Part of a small language model's weights: LayerNorm before each block, 358M tokens.
MLP neurons of a small language model. Each row is named by its layer, matrix (down: output weights) and neuron, and shows model dimensions 16-111. Each number is 128 + 24 x the weight over its row's rms, rounded and kept within 0 to 255.
A block is one neuron, or neurons of one layer that tend to fire together. After each block is what it responds to, as a language model described it from the Wikipedia text at the highest values.

L4.down582 [122 127 130 199 125 110 148 137 135 109 145 135 118 175 149 105 165 120 127 166 126 141 151 113 110 152 115 122 148 151 159 125 118 146 145 117 127 102 117 118 137 175 115 126 131 136 130 120 142 108 125 130  87 112 119 141 150 140 128 117 116 114 110 165 149 143 149 175 156 103 127 142 104 143 121 117 140 134 162  80 118 147 117 103 118 122 143 125  92 161  86 113  80 153 138 137]
Final digit of numbers

L10.down749 [135 130 149 126 133 152 158 161 123 171 142 138  94  71 149 145 120 125 162 109 107  94  96 153 131 114 106  98 139 157 109 101 127 102 132 164 143 121 153 100 101 136 144 136 140 123 111 140 138  74 144 143 142 137 112  86 112 108 190 141 156 142 105 113 127 108 110 115 101 159 170 117 129 161 142 131 175 118 148 126 120 163 162 138 130 170 142 129 113 161 142 105  97 141 128 145]
L10.down808 [115 127 115 134 136 124 157 134 107 153 123 143 148 147 118 139 122 173  82 109 138 117 170 139 116 138 113 145  95 118 117 131 155 152 139 145  96 163 114  93 109 120 138 100 140 105 170 122 147 180 107 146 153 149 106 177  88 126 102 134 101 124 110 137 120 159 162 166  87 111 138 125 155 136  97 112 120 151 143 147 143  85 137 147 121 109 101 141 109 140 171 132 150 114 165 123]
L10.down1378 [169 137 127 135 144 140 114 131 105 120 124 174 137 114 132 144 136 127 172 144 110 131 110 157 127  91 142 102 119 140  99 177 116  92 127 116  52  92 120  90 151 127 178 138 117 107 163 147 123  97 142 156 140 125 125  97 154 103 138  99 121 163 169 149 145 146 166 144  55 142 127  83 125 142 118 163 179 118  99 119 165 124 126 115 106 110 117 141 118 161 143 179 152 148  97  95]
L10.down1618 [157 116 132 139 143 132 136 127  82  93 118 151 112 127  86 126 126 149 120 153 165 128 137 180 101 135 119 124 119 144 136 121 115 122 105 103 137 153 115 126 158 139 143 153 134 130 132  96  85 116 134 131 108 141 155 142 124 124 138 104 119  91 100 173 126 142 123 137 110 113  97 126 147 113 162  78 141 134 106 200 130 129  92 167 161 119  80 151 120 120  77 124  95 131 136 130]
L10.down1798 [147 108 122 142  99  93 117  83 117 112 150 132 136 150 126 141 120  96 101 136 134  99 139  88 111 124 152  98 112 123  93 129 134 124  93 115 159 119 118 120 107 141 168 139 150 154  79 147 114 133 142 118 141 149 107 129 103 183  98 113 116 148 140 125 107 171 144 132 121 107 121 118 169  87 151  92 107 166  89 137 124 124 145 125 167  82 153 134 138 105  99 138 137 141  95 110]
L10.down1815 [102 149 142 122 104 144 119 168 133 126 106 119 136  93 126 131 169 105 125 118 119 134 122 111  49 137 129 108 128 109 147 128 123 133 133 136 156 156 121 123 102 153 140 125 157 154 118 150 124 161 171 120  55 115 105 125 126  94 124 117 159 143 175 101 136 143 135 131  99  90  90 148 128  78  68 147 117 144  87 125 110 132 157 103 162 158 105 124 124  73 131 133 119 131 149 116]
L10.down1848 [133 126 153 161 213 129 125 108 140 144  88 131 126 135 103 166 127 128 138 121 123  97 176 144 106 145 107 133 129 154 129 136 155 122 140 135 118 119 128 151 100 127 120 139 142 129 169 134 137  95 163 167  86  82 127 120 131 115 148  90  97 108  77 117 165 120 149 102 135 143  72 137  97 152 111  68  92 166 156 146 103 129 141 197 112 104  99 128 133 123 129 122 100 178 123 138]
L10.down1899 [120 132 148 200 147 116 149 150 122  94  90 121  85 121 104 160 114 120 137 146 133 117 147 116 122 113 138  99 144 155  82 111 116 132 145  96 136 126 108 160 116  99  89 157 157 153 129 151 155 146 153 151 118  75 105 120 114 126 118  91 150 154 106 119 170 109 126 113 110  94 112 170 103 134 136 110 143 118 141 103 159 161 152 139 120 155 119 164 108  80  95 138 105 123 176 119]
Stats table numeric cells

L4.down1288 [119 122 118 148 133 123 115  98 188 135 117 134 181 114  91 134 140 139 105 124 106 118  73 145 138 168 128 162 111 148 126 129 164  88 101 162 120 112 118 117 150 110 114 149  90 125 148 133 166 160 123 109 121 146 103 107  96 143  75 128 131 128 128 117 115 176 155 110 148 124 123 135 122 155 146 164 148 116  82 108 135 149 110 141 135 130 147 163 125 149 158  94  92 145 151 111]
Wikitable cell contents

L4.down1390 [116 130 146  98 138 118 107 127 167 141 124 157 162 130  98 137 178  79 149 116 149 147 128 136 120 151 131 115 102  80 137 152 104 153 129 134  87 135 131 134 172 121  90 104 118 147 142 135 161 116 116 123  84 118 157 115 157 142 151 125 121 121 140 154 141 132 111 110 122 181 177 114  60 144 132  77 136 127  73 162 125 125 129 111 132 113 101 134 159 120 167 112  99 145 124 116]
Mixed token predictions

L10.down830 [105 117  89  90 120  93 122 134 125 159 119 153 135 129 148 103 130 165  92 130 101  99 130 127  91 123 117 117 146 109 100 147 146 150  98 164 169 133 104 116  92 142 118 133  68 142 149 121 115 168 130  75 126 141 135 143  90 115 131 125 131 147 112 121 159  87  99 126 128 106 102 113 117 132 148 160 130 164 160 180 132 113 129 126 135 165 136 149 143  46 157 109 120 131 123 128]
L10.down868 [170 119 185 114 155 100 135  94 115  89 106 124 165 113 118 151 134 139 153 138 197  77  90 151 165 123 175 111 156 129 105 129 166 114 136 127 124 103 124 153 101 116 126 150 139 150 147 152 106 129 128 165 149  93 112 110 138 133 123 158 115 126 167 137 115 123 124  94 142 104 134 159 140 117 129 142 128 130 119 102 164  79 109 124 131 155 136 121 142 121 115 137 163 128  95 175]
L10.down1155 [166  95 152 145 169 136 105 142 165 118 114  88  96 155 127 153  98 151 125 127 104 184 125 185 131 150 127 136 140 146 140 120 127 150 157  90 140 109 136 125 130 151 179 120 140 152 121 120 139 130 133 132 120  82 104 140 126 131 202 159 117 128 174 147 153  93 109 170 155 127 134 145 156 142 106 135 105 173 126  75 110 117 139  79 131 140 109 142 102 183 161 139 111 114  78 148]
L10.down1387 [123 114 120 106 122 101 163  99 139 106 112 143 150 116 100 161  79 145 118 139 138 184 154 102 168 120 104 144 125 131 141 159 115  89 115 146 139 152  93 115 138 148  95 117  98 150 100 136 134 118 113 135 169 187  90 128 110 165 108 164 158 124 110  96 169 118 132 137 161 133 144 158 141 115 153  84 112 130 104 102 126 109 170 113 129  99 154 123 149  92 126 106 134 142 116 136]
L10.down1480 [118 132 118 135 126 173 123 113 177 167 204 115 144 148 138 128 154 147 116 114  92 119 153 102 107 120 154 130 141 126 107 126 104 134 136 171 168 136 105 115 143 112 121 112  94 157 101 153 149  77 143 114 139 153 139 152 142 118 131 114 138 136 145 160 137 130  95 144  96 123 118 112 127 131 131 156 119 153 141 149  85 121 150 137 149 154 124 168 113 117 135 106 118 182 115 118]
L10.down1492 [126 104 125 119  97 158 104 108  51 103 153 158 142  91 123 133 106  85 142 146 114 116  91 137 123 107 148 114 113 131  98 137  97 116 103 126 126 107 116 120 104 124 114 132 135 145 176 111 106 136 122 145 135 111 155 121 123 116 128  96 133 132 108 102 110  98 132 115 151 149 128  93 110 136 121 135  89 102 129 141  96  99 130 160 103  83 156 121 185  94 112 111 120 134 149 147]
L10.down1526 [167 132 156 136 134 171 135 127  83 128 112 141  81 113 109 182 110 128 154 115 125 102 110 127 110 116 156  99 116  86  98 133 102 119 135 161 112 148 129 141 109 116 135 116  73 149  98 146 151 121 143 132 122 147 106 117 153 133 112 110 106 172 121 110 106 152 125 139 150 100 186 146  93 142 109 114 122 124 123 132  83 181 149 100 117 110 167  97 124 116 117 115 109 127 136 152]
L10.down1647 [107 155 145 114 132  96  95 144 129 134 156 154 131 148 131 170 149 141 126 132 138 170 132  90 134 103 123 108 123 184 166 131 168 139 150 154 138 154 128 142 179 138 184 135  67 103 145 118  96 146 121 162 114 124 132 103 148 100 166 115 139 119 169 117 111 163 202 119 101 132  76 135  93 161 146 131 129 132 148 139 164 175 114 146 117 101  92 173 180 149 120 118 118 119 149 160]
Thousands-separator commas

L3.down829 [133  79 131 160 127  72 108 102 112 163 117 101 121 152 136 127 122 116 125 129 106  91 121 116 147 142  92 119 112 129 128 170 144 142 122 158 155 127 137 149 137 131 128 141 131 147  74 152  94 114 153 109 129 145 145 124 181 141  85 114 131 117 124 118 105 116 135 151 158 141 123 121 131 203 108 146 118 138  69 119 122 140 148 120 158 127  98  85 107 130 149 119 156 135 132 129]
L3.down1190 [140 136 136  82 129 122 142 151 128 132 131  79 144 150 129 119 122  51 115 102 155 119 130 140  87 118 123 221 146  75 132 117 115 152 127 113 134 120 131 131 135 136 110  78 122  86 108 153 113 155 157 143 163 128 127 146 114 138 120 121 144 134 120 128 132 144 133 110 153 122 144 145 155  36 156 131 151 121 147 135 116  99  95 164 157 129 133 126 130 144 126 125 156 124 131 114]
L3.down1542 [142 115 142 137 141 131 113 133 121 132 116 140 120 134 119 122 141 155 131 141 175  36 110 128  96 132 125 155 138 107 121 120 117 142 136 110 149 123 147 178  82 122 139 164 119 115 105 142 158 151 120 112  87  86 165 127 133 148 107 162 131 116 131 113 124 113 126 142 178 111 102 119 162  74  69 164  99 128 122 111 109 108 120 190 122 122  72 107 118 133 126 124 201 130 108 126]
L3.down1578 [162 142 137  96 120 106 125 177 127 129 145 126 113 103 117 127 127 122 138 141 200 127 135 138 124 111 110 185 128  83 116 154 107 108 138 121 138 143 145 115  85 132 152 148 129  85 127 136 158 120 112  94 113 142 118 126  46 134  83 135 160 111 125 114 172 165 141 123 125 109 135  68 139  78 133 143 131 130 161 100 140  92 117 130 144 135  56 137 122 134 131 129 118 128 130 115]
L3.down1639 [140 103 138 163 122 126 151 129 128 130 110 103 134 120 137 103 115 110 127 125  56  98 131 136 178 130  92 146 140 102 132 162 143  54 132 144 143 149 133 133 125 159  92 114 113 118 154 103 124 125 140 130  94  87 123 126 145 130  84 130 143 131 160 116 129 152 123 124 154 130 113 123 118 172 101 110 138 137 122 146 125 139 146 132 134 139 162  77 138 126 145 109 157 135 108 101]
L3.down1764 [141 120 139 159 124 124 136 139  92 146 134 113 108 124 137 117 133 146 120 138 189 124 143 126 136 124 120 106 130 124 118  72 129 166 140 145 130 120 148 139 112 139 148 140 116 119 104 139 121 105 113 129 112 130 137 128  15 120 108 130 133 137 120 119 155 118 123 141 153 113 121 149 137  52 172 142  97 132 160 108 123 116 129 112 125 120 115  99  80 110 135 155  37 132 121 148]
L3.down1829 [122 125 137  99 121  68 135 124 116 144 140  87 120 138 130 125 135 163 120 100 137 156 127 141 148 109 144 156 113 114 141 112 144 155 161 112 115 134 147 137 153 106 151 160 117 109 149 153 166 127 154 112 105 147 143 125 120 133  98 146 125 127 147 137 101 131 143 141 172 130 112 153 169 126 150 135 124 140 128 133 120 178 134  94 132 130 100 144 177 141 119 128 115 134 120 109]
L3.down1852 [126 112 139 147 126 135 118 121 151 144 152 114 141 120 120 129 129 128 127 155  78  97 123  93 144 126 136 127 112 109 125 196 121 102 123 110 128 107 132 138  76 137  99 137 116 135 166 121 129 130 163 125 168 187 149 115 155 124  92 127 144 134 149 132 121 115  99 112 153 161 136 145 156 103 121 127 125 104 122 127 117 102 133 172 135 121 124  90 132 148 109 119 114 135 112 140]
Restrictive "only" and comparatives

L10.down308 [135 124 146 114 127  94  95 122 149 129  57 163  95 114 142 149 109 154 119 174 124  86 132 127 147 122 129  94  89 162 124  74 127 119 147 104 129 161 121 133 126 162 123 167  98  92 125  96 113 125 129 116  88 120 142 114 123 112 126 167 122 155  98 131 128 105 174 143 119 127 133 107 123 125  88 120 164 128  81 121 146  69  97  95 109 155 125 136 128 132 152 141 107 167  99 149]
L10.down361 [115 118 114 131 116 143 130 117 138 137 172 124 142 142 137 162 140 174 127 146 133 141 133 148 124 145 170 151 141 119 169 159 135 132  97 164 126  95  91 188  98 170 163 118 131  87 140 135 161 132 110 111 136 127 130 120 145 152 151 134 114  86 131 128 152 126 144  80 123 120 126 120 117 185 131 166 137 114 102  99 106 167 144 116 133 127  83 134 186 139 113 174 104 124 143 115]
L10.down831 [117 130 104 149 133 127  94 129  98 146 114 139 106 121 151 126 105 100  76 135 124  83 129 194 132  64 148 165 108 102 167 118 102 139 134 121 124 114 128 149 128 135 123 153 111  95 109  92 135 124 134 122 156 121 149 120 158  98 122 117  87 164 146 110 140 141 143 128 110 147 109 112  71 107 117 148 114  92 149 128 118 142 148  91 135 135 146 160 179 120 148 123 141 105 129 115]
L10.down1065 [160 103 106  88 138  91 132 136 155 132 129  92  84 158 147 157  95 128 112 156 172 144 179 129 187 100 125 136 115 120 137 119  94 125 178 136 168 143 133 155 135 110 124 122 119 127 136 104 126 113 136 137  89 142 133 129 156 144 123 130  93 139 100  88 173 167 145 110 105 145 125 166 113 173 127 131 109 110 136 128 161 177 109 142 135 121 133 127 148 132 147 183  83 130 108 122]
L10.down1517 [172 137 131  98 138 124 123 133 105  79 151 113 136 115 128 146 111 109 143  89 129 123  99 142 125 153 117 126  79 151  88 127 137 134 135 136 136  94 120 101 125 134 119 154  85 143 187 108 121 125 131 127 115 144 150 123 132 142 164 136 163 105 133 152 112 123 126 169 142 145 148 157 100 102 129 114 129 150  94  86 112  78 136 146 106 139 130 130 140 112 135 121 123 174 135 163]
L10.down1700 [102 118 153 124  74 113 104 148 109 134 115 189 105  97 134 153 138 107 121 134  86 143 104 147 151 134 129 150 158 143 149 126 134 141 126 190 137 145 146  87 150 179 136  96 113  99 111 107 130 100 129 100 143 101 106 123 125 114 150 128 114 110 144 107 126 117 149  94 117 136 119 123 167 130 113 147 150 110  97 136 137 156 121 126  84 128 142 165  98 108 108 151 138 142 127  96]
L10.down1755 [167 173 176 153 113  88 127 128 139 115  88 125 112 149 106 139 151 144 101  89 130 129 107 155 105 133  80 126 125 128  98 132  91 120 177 146 122 140 154 130 143  59 167 101 158 104 112 142 124 126 132 157 145  88 141 132 102 118 123 153 122  50 135 150 155 131 130 141 119 131 125 105 165 130 117 130 117 125 104 104 163 120  81 128 121 148 109 111 116 168  84 170 153 113 146 116]
L10.down1894 [145 119 148  93 119 110  81 146 115 117 172 150 140 136 175 144 126  92 152 116 115 149  90 110 172 103 134 140  81 147 133 153  87 160 142 101 107  98 123 136 158 140 135 128 136  97 106 100 115 166 120 110 100  86  90 106 130 161 123 135 144 156 189 105  98 146 153 169 102 109 161 134 115 112 127 121 136 154  93 107 160 107 133 141 102  68 133  92 118 111 103 177 100 115 116 127]
Release and publication venues

L10.down150 [129 135 164 120 160 125 149 150 141 134  98 160 147 137 117 136  76 167 160 161 145 126 115 130 127 126 106 154 161 138  92 107 116 105 154 157 102 115  88 163  94 140 118 146  79 127 146  92 110 109 137 149  85 186 103 127 115 121 121 110 138 117 174 137 123 118 129 130 166 152 131 143 130 139 146  91 118 160 157 140 120 132 191 170 111 132  92  96 102 120 148 128 132 114 128 125]
L10.down311 [ 91 114 147 141 108 119 116 138 134 149 119 156 188 137 141 113 165 163  73 113 123  88 140 131 106 124  89 113 145 107  75 145 163 117 153  88 144 131 153  94 112 116 136 163 103 136 155 160 118 100 123 140 116 146 147 125  81 137 111 106 140 123 138 122 172 105 109 138 156  77 161 156  83  82  73 169 101 164 159 128 153  99 141 138 136 101  97  93 132 114 135 144 129 150 163 158]
L10.down786 [109 131 140 156 118 117 129 150 174 122  99 141 119 146 125 104 162 127 125  68 105 186 128 115  83 132 126 100 131 130 157 182 129 144 155 149 104 138 104 113  99 134 100 125 103 121 132 136 158 166 127 125 127  92 141 118 137 115 119 139 169 136 119 135 191 111 139  74 132 133 146 116 184 126 119 170 136 143 128 131 122 120 114 126 139 155 109 131 213 124  82 147 100 152 122 109]
L10.down954 [116 136 137 139 147  88 108 163 148 105 112 178 111 185  81 133 111 134 112 126 125 109 139 141 129 140 136 151 130 139 103 135 165 113 123 130 119 134 139 137  92 113 139 115 130 105 119 128 138 144 137 119 145 136 114 112 141 106 121 144 113 110 171 121  94 154 135 154 146 100 106 134 123 141 135 104 131 123 189  69 141  95 143 161 147 113 132 177 137 105 143 134 143 112 160 119]
L10.down1067 [119  93  83 123 102  96 140  85 152 110 141 140 149 144 150 132 137 122 112 151 125 172 175 105 132  95 129 162 169 121 127 172 163 145 174 106 104 124 109 138 100  97 128 150 118 123 138  78 112 107 158 135 147 126 137 109  80 167 118 104 159 106 119  87 113 124 138 145 140 132 128 181 139 126 112 133 177 124 147 145 105 126 141 150 131 100  95  97 134 111 141 100 162 110 115 120]
L10.down1683 [147  75 138 105 153 114 113 127 127 161 142 155 137 180 117 174 124  94 136 118 139 127 149 116 170 171 175 123 151 127 112 146 180 142  96 146 106 143 115 115 103 119 122 116  98 118  90 113 162 170 114  72 147 128 117 116 135 123 133  99 107  98 125 121 149 109 144 139 145  83 170  84 117  76 112 157 119 164 132 108 127 112 151 158 136 140 139 106 145 126 171 126 146 123  97 160]
L10.down1783 [121 100  78  88 119 142 121 130 128  89 132 157 159 120 159 149 119 107 137 130 106 136 153  99 129 134 126 149  94 115 107 168 149 143 131 141 124 117 146 158 129 166 104 146 111 124 153 136 137 166 143 112 132 124 122 109 130 161 112  96 116 131 147  91  75 127 142 108 137 133 154 154 128 116 204 125 113  59 147 114 140 117 153 127 153 122 135 165 119 112 134 136 127 137 155  95]
L10.down1918 [155  88 181 129 138  96 181 159 151 139 115 144 151 118 123 149 132 124 106 133 129 134 153 140 150 115 105 141 130 111 119 120 118  86  98 113 130 140 115 112 125  92 111 168 141 160  91 141 161 142 137  94 137  73  75 119 147 113 100 116 116 110 151 147 150 105 177 101 151 109 160 134 136 128 118 140 139 168 120 110 116 109 137 121 125 132 132  92 125 153 101 121 183 143 112 158]
Digits after separators

L3.down180 [106  91 120 150 143 144 125  98 128 147 122 152 125 113 108 134 132  91 126 132 160 137 115 126  94 145 128 149 126 131 122 114 144 128 124 116 117 113 112  97 129 137 129 196 134 109  98 135 111 113 135 109 173 132 152 128 133 130  93 109 120 135 138 108 136 149 105 128  98 167 131 144 162 125 114 109 138 154 113 117 132 158  96 144 114 123 163 137 151 132 118 106 159 117 127 137]
L3.down519 [119 111 143 160 122  74 129 203 128 168 116 158 122 136 121 120 118 148 120 121 146  89 134 136 171 143  93 124 127 109 130  47 129 196 115 158 117 113 143 119 142 100 144 118 122 118 137 165 122 139 137  95 107 101  99 135 131 122 112 128 122 123 100 142 137 114 139 115  79 131 102 129 144  28 173 114  97 126 199 108 144 136 116  94 121 139 132 146 123 127 138 141 109 120 141 125]
L3.down845 [120 142 142 132 124 134 116 125 148 164 119 120 106 115 123 122 133 152 135 150 165  68 124 114 105 104  72 149 136  85 123 103 159  80 144 125 124 120 109 114 167 132 127 146 138 142 108 135 134 150 120  84  77 139 120 132  79 116 135 124 101 117 135 119 130 122 131 132 118 138 103 131  77 118 165 110  96  99 134 104 126 109 137 150 111 116 105 140 149 123 126 142  90 130 121 130]
L3.down1518 [142 102 136 176 139 132 136 162 126 116 116 113 129 153 129 127 125 124 128 120 129  92 120 126 170 116 147  89 132  90 146 127 110  89 140  71 140 124 127 133 137 143 107 129 125 124 106 133 142 132 165 109 171 105 139 114 126 130 116 141 129 128  96 107 154  78 109 109 107 140 126  89 145 107 115 124  95 127 141  89 138 140 120 170  67 137 127  98 113 137 125 121 154 139 121 115]
L3.down1706 [129 115 113 138 134 127 130 220 105 135 135 104 137  88 126 104 131  58 127 130 120 123 123 131 148 123  96 136 132 141 131 222 127 142 121 130 115 109 122 143 141 128 119 147 133 127 141 116 118 136 185 153 161  93 136 121 101 128 116 118 127 124 157 111 144 219 141 118 139 120 127 114 138  94 114 143 189 124 195 146 138  55 133  97 134 118 177 146 131 113 116 110 102 121 124 123]
L3.down1712 [118 145 129 172 125 138 122 160 138  98 140 115 125  95 136 132 141 156 139 140 103 100 153 126 165 152 110 102 129  86 126 120 115 103 121  83 118 134 125 115 137 128 127  86 139 130 137 123 104 150 174 142  93 120 138  92 118 149  99 142 124 155 108 114 126 139  90 137 140 104 153 115 109 181 106 118 147 132 119 144 130 161 113 112 111 132 164 111 130 131  96 134  69 138 118 134]
L3.down1783 [110 118 134 149 143  76 129 104 138 134 124 101 109 152 125 118 138 170 128 143 140 121 133 146 188 127 101  73 125 101 135 171 162  76 142 122 122 131 114  98  89 135 121 131 130 159 156 103  78 135 139  91 106 131 140 125  74 112  81 128 143 154 120 119 137 128 121 132 148 155 137 117  96 133 162 138 139 111 185 162 127  92 125 143 116 124 131 204 108 129 132 133 173 125 129 144]
L3.down1915 [120 113 136 140 141 126 134  87 113 155 112 130 123 100 131 121 121 140 119 118 149 138 108 140 176 139 147 127 113  90 132  68 125 175 141 151 143 147 137 115 115 142 133 107 143 112 131 149 139 138 186 122 162 130 106 123 114 134 117 130 138 119 129 135 139  87 136 136 122 132  85 143 110 109 112 117 122 101 152 119 124 142 144 147 121 129  59 146 102 131 136 126 108 130 124 121]
Zero pairs inside numbers

L3.down169 [141 120 130 109 142  93 130  51 119 116 141 182 141 101 116 138 129  89 132 128 144 149 130 148 118 121 182  97 129 108 129 151 138 121 154  94 150 134 145 138 146 129 132 106 140 133 160 104 124 148 177 113 164 158 164 128 129 133 131 126 121 130 115 120 141 125 103 117 153 123 126 103 130 146 110 152 151 147 128 112 126  89 102 108 170 107 121 156 128 128 117 124 183 128 130 118]
L3.down392 [130 119 124 185 140 127 120 147 116 128 132 200 120 129 118 131  98 128 117 100 158 141 121 151 135 128 122 158 121 154 130 111 127 169 118 150 125 123 132 180 120 130 114 136 149 136 127 140 116 116 149 108 157 141 139 112 161 135 161 127 147 103 109 121 114  90 134 133 117  67 103 133 156 112 114 136 175 124  49 157 107 139  75 124 179 124 105 149 119 134 130 118 112 110 110 129]
L3.down442 [148 143 133 114 135 128 126 150 126 131 120 160 132 127 113 119 123 116 121 108 111  94 140 155 181 134 134 130 140  99 119 180 132  70 128 136 118 132 141 101 110 129 106 139 120 120 148 132  87 137 126 101 146 141 127 144  84 135 116 137 156 132 109 124 127 155  94 116 132 145 114 111 153 142 111 118  92 108 107 136 133 153 111 114 160 123 121  87 146 133 111 128 152 130 112 129]
L3.down488 [116 126 119  76 138 128 123 135 153 123 133 187 112 124 131 124 112 129 124 117 141 122 115  99 114 153 116 156 130 134 120 183 142 133 111 132 123 113 130 115 139 134 147 125 149 119 128 121 119 139 122 158 148 149 135 124 145 126 137 131 146 108 148 109 134 108 152 118 144 130 103  92 145 185  87 117 191 109  40 129 122 131 118 106 139 128 136 168 132 131 123 132  85 126 121 134]
L3.down680 [144 106 128 144 137 123 125 109 153 122 133 195 141 110 136 127 124 119 116  90 120 112 136 144 122 113 113 149 148 106 127 115 142 144 114 110 121 118 114 132 132 140 126 131 149 122 136 115 144 137 129 151 155 148 142 137 144 141 115 136 133 150 127 127 103 127 108 141 157  93 119 134 136 118 144 136 144 114 107 131 132 111  92  88 149 114 124 141 128 124 152 134 142 133 117 132]
L3.down1155 [144 140 122  86 151 112 138 156 127 162 110 197 136 122 127 131 132 126 107 109 128 106 130 141 117 141 128 118 123 155 133 216 100 115 122 124 120 115 132 128 165 133 123 121 145 139 145 144 117 122  69 119 167 143 160 135 197 147 154 117 111 136 125 123 110 132 102 137 129 125 115 125  95 182 145 155  89 145 135 127 117 203 129 108 103 113 127 152 104 130 119 111 109 131 133 111]
L3.down1192 [141 137 125 115 140 148 119 112 112 108 109 124 133 125 117 114 123 146 126 132  76 154 123 143 128 131 144  92 123 101 128 196 129  97 125 112 138 150 139 120 137 119 136 141 111 164 106 123 139 112 152 190 142 142 132 135 148 137 154 124 117 107 100 131 126 147 107 128 124 175 104 107 114 205 134 119 118 130  56 138 124 124  96  79 146 125 147 136 123 130 122 129 178 131 115 139]
L3.down1240 [131 106 132 124 134 119 134 158 119 142 137 186 134 117 136 115 140  94 127  88 130 166 133 156 154 127 103  97 104 136 139 136 128 133 151 145 132 139 150 125 143 127 135 133 139 118 166 116 121 141 130  81 140 119 158 130 172 125 113 136 109 135 137 146 121 154 117 139 144 122 119 147 118 184 128 150  69 151 135 140 112  93 139 104 129 110  53  94 135 120 135 132 195 132 126 130]
Work and similar nouns

L3.down235 [157 134 143 133 130 113 137 222 129 120 119 120 118 124 111 117 120 123 119 123 147 126 118 160  74 128  73 143 134 178 130 156 139 146 133 142 130 114 129 127 101 144 114 134 134 149  97 145  81 158 173 116  54 121 100 128 141 130 138 129 133 128 127 126 140 154 125 132 153 157 121 109 198  83 107 127 127 152 146  93 113  65  93 170 104 124 164 103 148 133 124 116 154 143 106 122]
L3.down342 [147 138 146 147 123  91 124 188 110 120 125 158 126 126 140 138 128 149 130 122  67 127 141 139 147 121 129 138 114  93 129 117 138 171 118 132 119 131 131 148 127 149 161 123 129 141 170 135 154 124 121 157 129 128 186 143  94 131  97 138 147 141 143 109 127 120 125 128 116 113 155 143 116 143 127 109  19 138  65 133 123  97 137 123 115 109 142 167 164 135 136 129  90 134 137 106]
L3.down420 [134  96 138 141 140 119 129 189 131 137 112 123 110 137 120 117 134 176 131 125 110 142 128 144 166 122 142 125 132 153 131 100 118 146 141 126 111 119 126 125 107 131 153 129 107 142 107 147  95 123 117 113 152 169 121 130  49 104 112 134 129  95 103 128 112 129 105 127 118 143 148 114 143  58 157 111  94 125 104 124 126 134 112 121 156 127 167 166 159 130 127 141  88 134 115 135]
L3.down476 [156 123 147 171 124 122 109  82 135 132 118  94 121 149 121 126 116 148 115 135 134 158 119 140  95 136 145 137 136 129 129 128 132 147 131 168 139 137 128 126 115 122 126  99 123 111 141 147  85 136 155 137 146 110 144 126  95 119 111 131 138 116 134 115 113 101 123 110 115  96 140 142  82 150  57 100 117 155 115 155 120 114 109 177 149 130 158 138 185 127 120 127  99 137 126 115]
L3.down740 [136 125 134 117 141 125 112 201 127 132 117 102 121  95 133 136 135 151 112 140 139 108 112  99 154 119 124  42 115 160 141 211 124  56 123 102 137 132 135 112 156 130 151 118 129 126 118 135  62 113 117  99 121 147 104 144 154 118 111 122 134 135 125 123 131 108 116 122 135 127 154 150 134  89 108 166  74 139  93 124 116 121 149 179 116 125 166 131 121 118 117 114 154 112 141 115]
L3.down1420 [146 134 137 104 122 177 120 227 113 133 128 117 134 119 121 118 115 152 121  97 133 124 125 162 143 120 126 157 135 115 128 197 113 157 138 116 124 114 134 147 124 127 102 142 114  80 115 158 134 140 158 139 141 164 118 129  67 124 145 121 138 102 118 131 136 146 125 119 158 175 141 120 124  92 129 149 123 123  92 130 122 104  94  89 138 128 159  86 138 146 110 121 146 112 133 134]
L3.down1585 [119 123 131 175 121 153 119  91 110 145 146 148 136 146 118 136 133 151 110  99 184 104 140 135 157 125 165  86 136 174 138 147 123 123 131 160 127 117 137 124 127 137 126 105 124 111 119 143 121 128 113 145 113 133 166 126  50 109 127 116 153 140  90 134 118  93 119 125  95  83 104 142 153  58 147 148 126 100 103 102 130 150  92 123 138 127 158 184 110 131 134 138  85 137 146 124]
L3.down1613 [134 132 132  74 130  94 155 138 132 125 141 135 135 134 125 122 123 142 128 116 117 106 115 127 108 130 116 181 136 139 123  93 125 127 114 133 117 130 124  93 119 141 108 106 129 134 128 118 150 139  69 156 108 149 157 141 154 132 101 129 136 101 153 136  96 157 100 124 132 172 133 151 169  55 127 128 150 131  95 135 118  84  98 137 128 118 170 137 118 136 142 130 193 124 120 131]
Predictable word continuations

L4.down1344 [139 145 115 112 140 179 122 132  99  91 129  99 160 114 137 144 126 117 122 137 153 122  92 157 136 179 142 107 129  60 111 121 138  76 166  60 134 103 109 137 161 107 153 152 147 120 123 109 145 144 142 126 148 138 131 106  92 128 131 130  99 137 142 199 147 148 144 127 119 146 124 182 128 181 137 102 155 128 147 135 144 133 142 135 116 110  86 133 109 162 112 110 161 124 131 121]
Word and number continuations